From a checkpoint of a small transformer trained on Wikipedia.
Size: 11 layers, width 448, 7 heads of 64, MLP 1792 squared ReLU.
Training: a variant of Adam for these matrices, 470M tokens, 9906 steps.
MLP neurons of a small language model. Each row is named by its layer, matrix (up: input weights; down: output weights) and neuron, and shows model dimensions 32-159. Each number is 128 + 32 x the weight over its row's rms, rounded and kept within 0 to 255. Numbers have three digits each.
After each neuron's rows, "fires in" lists the words (lower case) most often at its 100 highest values on Wikipedia text that the model never trained on. A number after a token or word is its count.

L5.up162:119027145161123125156110138177158135142103109104155156119118183072074129084115133105146155131134132144121121164113095215116073133112159106169140055142140092151114071093132105124154103113133135150177187130160151066138095125146110156102085167077146122128089196058140127145123164096090083143107176196113110174099152100133111145104129183113148065075127127117090119149132112141117135145125
L5.down162:111232106108159101096138104140096076080135097137181071111155160081127171163170085132137133168084169183062059150147134153130153128138148187121112183086125104147128172113166140167160152102108093116145191131115125121136124099056135114127113131141163142129080103110145140189124098117067093123132175098086149116125189110133090138183108115191124090144139136099176158155108111152151186107154
fires in: "is" 26, "established" 14, "located" 11, "built" 7, "opened" 6

L2.up1616:067097138187054125114143148118138190171084114139131150111164122116114144124158115114117096133123138129055131159162080061099107142142146030134162116134132156069115095143111163065123141091109124161149112130173129138159105139132079152113124099185133148091081224079094069142140170147110072147137151114147154165108192143163121128080110179119052095101094128105090116136109124123107111091117
L2.down1616:188121091112165179079150152161109097124155111191133115089190138140147128098144115150123159125115134098138199082167193085044191131139156162137156141117057125155122062072106074149142110160123139105134088132153135141123084076155184147128123160095145111096157129142102172085111078109147136152111154073105100136138136123124187135146125111124158082084191126087127111128116116117136122141102
fires in: "has" 48, "includes" 8, "features" 4

L8.up226:137120145089147172162105167142180124140106116151120073145133086154167144107178120138134144171134134084075094111127084146168094084070107143098165120146110087141088090065066146080113155101115112119082085121107135147154129163131123143122150132070067131103140133111120155078168118163144174073111087123097166063106194138101181146146144108111126129182137169102145175115093095109166147175140
L8.down226:116069121153108121098165171135157115158116159129171120095181136109134129052093161152174103077179109099041125132107173089097117138175122113155102129182147149099145067107114163130056099115088146143102096122158152166172116137110149137092087125152094120182122181066119186131177142153135146153120139147127108149140128128111175139100158164107093141106088087110111122148051137151102133141112
fires in: "the" 47, "a" 14, "atom" 9, "at" 7

L5.up529:122080184137130100135098157109127075082123054140082144117150148127088118073099168135136146097165082160143095077190112137162094147121115090109096151132122163130132103067184099122114088119135116131164096117123147153135057137078105112119148167119151061136134162117102102087143155141147155180114137136130110066126159086091114131161144144108157058111133105172047186119088185102122117139141
L5.down529:140082107119177159162141122117138111162169114088152120092151167110133089116137133105125088089129071178107118173140101243114098158137159128098175078060128129081062108082113056128132112103109094078110184115126136156133120145088108157153124131071191197160118184093126151189120142161120188128067170154123115086163132138094133120118150128053142185181154104159107122116051135034104158119137
fires in: "it" 57, "you" 16, "me" 8, "him" 6

L2.up478:171074175130131120101110129150110190107127096172090129165079122073072107162104067128112140103142146104134124143205100110128108080164093098136106134154113111164102160190167120115170087148125159127112104141134142125148059157138099155112151108101141186129096162056144165131118149119174116139080128059128155159134053125155089145156097161107075088129132131092116097097134139152146146160134
L2.down478:085167107159158114159172081116140146037130121108127160150142162127141156107135144163148111135077082158120122081095060082133148115131125087095155140112087129095101116148122126114123210180128147172119115124145128138154159200143133117148137104183125119168091098174118091142113144120150116109134123142138161100105143146125113149098069063130094152115132128162128122121064114083116143036091
fires in: "it" 83, "he" 6, "she" 5

L5.up1223:145105112154135114170157088120155085115100102168124139146139131010106136108140151092144170156096117133063150129144094200178143108148058169133171115123144133139122105140171093160164102157132089175061120135199118106167114144137156102155170163085120106130117076106156090065142176108098120130118114148137132084124136078120096097126115177073155122032233122125091142131111087105140135176179
L5.down1223:137146145147135115146141140117131129102100111121151095109150087138148120135124127171129110136183113178166122164134101150090093122120148111122122069129141147117183183108114155122090128148074112079165167132121089155130122139118102166110116164126140136137119126159121170130140132133160081120093180142080157120120130099079063125079129110096136080145123146143145141123133105123158138142130
fires in: "s" 99

L8.up877:181115147118080127189135135089188132123141120165017183094131073141128114144151094102142166151159142090145141117145221140112094114122112127110131124162150146105175063129197163128133112137173137049110135168134141125104116127096147141120102072139099156068175100108156120095148169102211141102085084143128155140171156105103131106162154150071131091118138178124066091095090112122150137108128
L8.down877:113098112100127183151095147093117129145102110089132176175116161122119141180163093070082120140140107157146173147106103143084138212149123121150129098140145115139173151084114128127139091084121119129152107160044108124176138106122171135172129114099186110051116132194129117123194124102103139087153129090157169150159066120107138140052144092095099132122126119132113166190138072117155112132127
fires in: "was" 44, "were" 16, "is" 13, "years" 5, "are" 4

L5.up233:094129117126091129093164110191071158156080122137105157136082174158089137106132192140140142142167100064082068197139121123110107088112127145100099169091118116080153141078111156085084143180120175120167140124139177076084082051080146103113183108105119150152068099123124131148144153085140108132165121118102186152095103104096168160099117083140145056161113113108183150115088174133144132122121
L5.down233:105123134116119128103129108181116112152115128139164170039132100189120142158123176130126117127161067152140122129114115090157108156114132108105126153072141161133169112110110112121112055081113115206154135121139122090148101140103128139116131184107116176201082102120125134179136150123108143128124115151056142178151084063131113105109142101180155104173139109110116125132182114181101126150089
fires in: "time" 27, "result" 6, "age" 6, "party" 5, "sense" 4, "speed" 4

L5.up467:131056104135045167152121200120180129109123123122098148148130215149175142157151124144132132179115113082136114106114101118098121067104106056108088156132136145124176118039158192172132156089098088106164099140133133086162146128104171121115154145149170126039193110097115094118109143105144153107152133141121102113192145060107139154104178203081196150113107123074157076158105115121164108117064
L5.down467:125163109141080112113133121131111109125117129119214077105116111122101111079082111106126183164159136096094108081104142178204162155153091112119193114098179141080157184126161093107132089159143122164102083133121147040102169127120082111137153083188193145141138133143158146087098104107139105101152108141140121084097178169153088108175138106159164144075129134143142084097160165147171092173112
fires in: "was" 26, "is" 26, "were" 17, "are" 6, "be" 6

L8.up1409:162088117037097100182145136131093104109119098111087169155161126115138118084135174115122174157166185136104088098083124132131058074088100111145101084139197064117123106158142153107103101081154080126146151083099134056102101126109104170133107142082175152082126149140118101165195124133141103123192109130076129104084139087108169144116177169064131099073181147140112131182147094170099176124161
L8.down1409:173120037131056112151161120143127106148139135136153120141066100174108149138139072127156136114163154126109199153103110101000099128125133139176055177061191148095141140114139146107121076180118131130123161118178140115114175140130146076141134092105118099175167065116112160123155121104132119144108112157130121137121093142113114104157144167117052183130155092119073140176128140117125162141124
fires in: "is" 75, "are" 10

L5.up760:143093102113129106170059120168128133106149122139140195170114171102147153127125103085136199119126096142117108144118127105187142129107054096113160188123192111131123173146103075105088162197158094160115145160138136095091091140082144138189121149194151125097110118138105121088145113167117171129146131106130114099108147147071172110136162085139131188150105123144139187112130146131154157114083
L5.down760:223139126131168129158118098126125206142128117124148124104137127164156134072094165138127096137120093110164105135118118224104140121125124175128191158090119090166193174068120113142095144104141090171148146119133100128072124094144155106138128097152130076129123103107119109085124175113157166133058200105109129092105118135160113129116110138066114180177119143122072057128138111163110187152134
fires in: "at" 78, "atom" 10, "atoms" 4

L2.up811:143126163149150111103110127128113111104069109080056133171122091148167099124145169133137171139127155109144139082153139173186037149074149105082088067128151128164151110131191064105091177108150141113090084116147126109094154160140087099119105175069207120154161163138079143090136133157114180110139073134088120095218132107024059117107193155147140060119086131089099132133095113188103141137099
L2.down811:123106111102134149098152124119191116161115128143172112134086127189108128115136134117102133130117107127147104151117131117145125079135142143146153168125117087035150101139112132148135116159149109153205149079134119099089126105088088142168180126155081127113143091086132154115149127104113153103117183057145100215133195145133141103167123105137039164146144094161138072123092121160162125121160
fires in: "to" 50, "from" 5, "at" 5

L2.up1618:121112137198098120156122147121105182079118132138109123102127120088135160142101124095149100128155146078078115164189086074140113135157150075119139175138105087105122131129130119122164113159136128140123131103115127144130109169075144150138125081111110127116135149077153129117119140103196084136058178099125122117108076088188103133133101163134073159093186117085067114126125114102100107133168
L2.down1618:158137071124134124170148146138164111088137099146125129165127234167165116132100215167130149127140087086186140062113079103119155116134163130103119140103108125144095089112137066104095119192117106166174145090143120163165107068120163099142128127141124114162152098169104109139151154102181137115099120131137154070131103112147128107137089153139083157093155156134110083102109147117109110137134
fires in: "she" 56, "he" 27, "it" 8

L5.up230:150164118121109121118127054099087106162091081094072153146133095149216164108140111141134128162147155057071107122091131172133119124123119111131125090151127123159188141094108124127116087132117091193131075129129176117101141123126130112116125154126107170148098103092091088100137162129119080103143140119120157140069177142144162092111139167133090097092168103150101160125127104155127126097161
L5.down230:153146143112152129152142144183117146105175096105179125137105135115094081055137094113163096143108079136084126196112159122119092129156182166168183082194160114133147125133139142160091140131109094130164152119069118141184170073092131098183149153153137140156143126084109146134104100133166081090044158120129126146189128087176179131114106153121148102131114121127130147116118120084140066089122
fires in: "with" 20, "some" 16, "about" 10, "ca" 4, "cmm" 4

L5.up189:165143097145154118178110058140076108140124082157145214146107123121102134106148155116125128160141183101153101084118145105153104084166090078053138091159124050076181118130145173097082148154120045197110088139121122113086167074074159118112152121143138164118062120143140179144142098134106115112150171097066096122176123112102184114089146116152118135110176142134111084115101110136136146138141
L5.down189:116208095124084163131149133050127154180121113091173043124144086124089100161083142092113142098131107148087131116110149132102131133130077104128161102146149126105189179171095101027134101147132139118141136115094142149147128117076085169159144141098116122082164141143167108129149187114110141125127168118144153076092103120149078123062151116115129153062188139158138111103095103095150102098123
fires in: "with" 98

L2.up619:114131111145105136145129134123147128119138120134139111058127124092147133140152116103181039129134151070114126083180063109184099130169129149046084115169132112084102176107107142151135108147135119105077102119127156179099151151135111062107095130146083061098081099120122117054136144117092146151109070199047097136183132131048097123132157202140096134118157130118174144132084160105135152103170
L2.down619:115102130143150163117169072097164100180101148156158096132152145159096123124150098175122197137121120133158152125108134151055159122158137135112138155111182125148144085174100086142172139118158148157093127120103140123089095133079097107152096180174101169139197084152147133101126149100189101128132119079168174084119223136110125130141152069129105138113122102164163081100105132142093063170099
fires in: "national" 32, "local" 19, "nationality" 6, "regional" 6, "general" 5

L2.up92:153158137136065147074110146098115123187112077107073127118161090114187163159103173139135077145136162160083099181113127131111100170133095088132153129137124196115101114109144089122163160141161120071153161123127129136125109143095119179112207114074131083151141146065147168126118118108107069120166087058141099156090158129095124136158136101126128122162140109154090156094126130186119157144138
L2.down92:156152170136087160097193130136139126137139110132114113146157068193139132164146100153145119122092101079085162148084135120041187119130140158109118130157094123184115152155126088064123163109158112124102092095108151191077171110110097154136168108101098076127159153076117127183161130130133184088152175126144151066118160125135115121164127133088130109191145134133137125090180125186136160123129
fires in: "because" 16, "but" 12, "and" 9, "got" 6, "so" 5, "académie" 4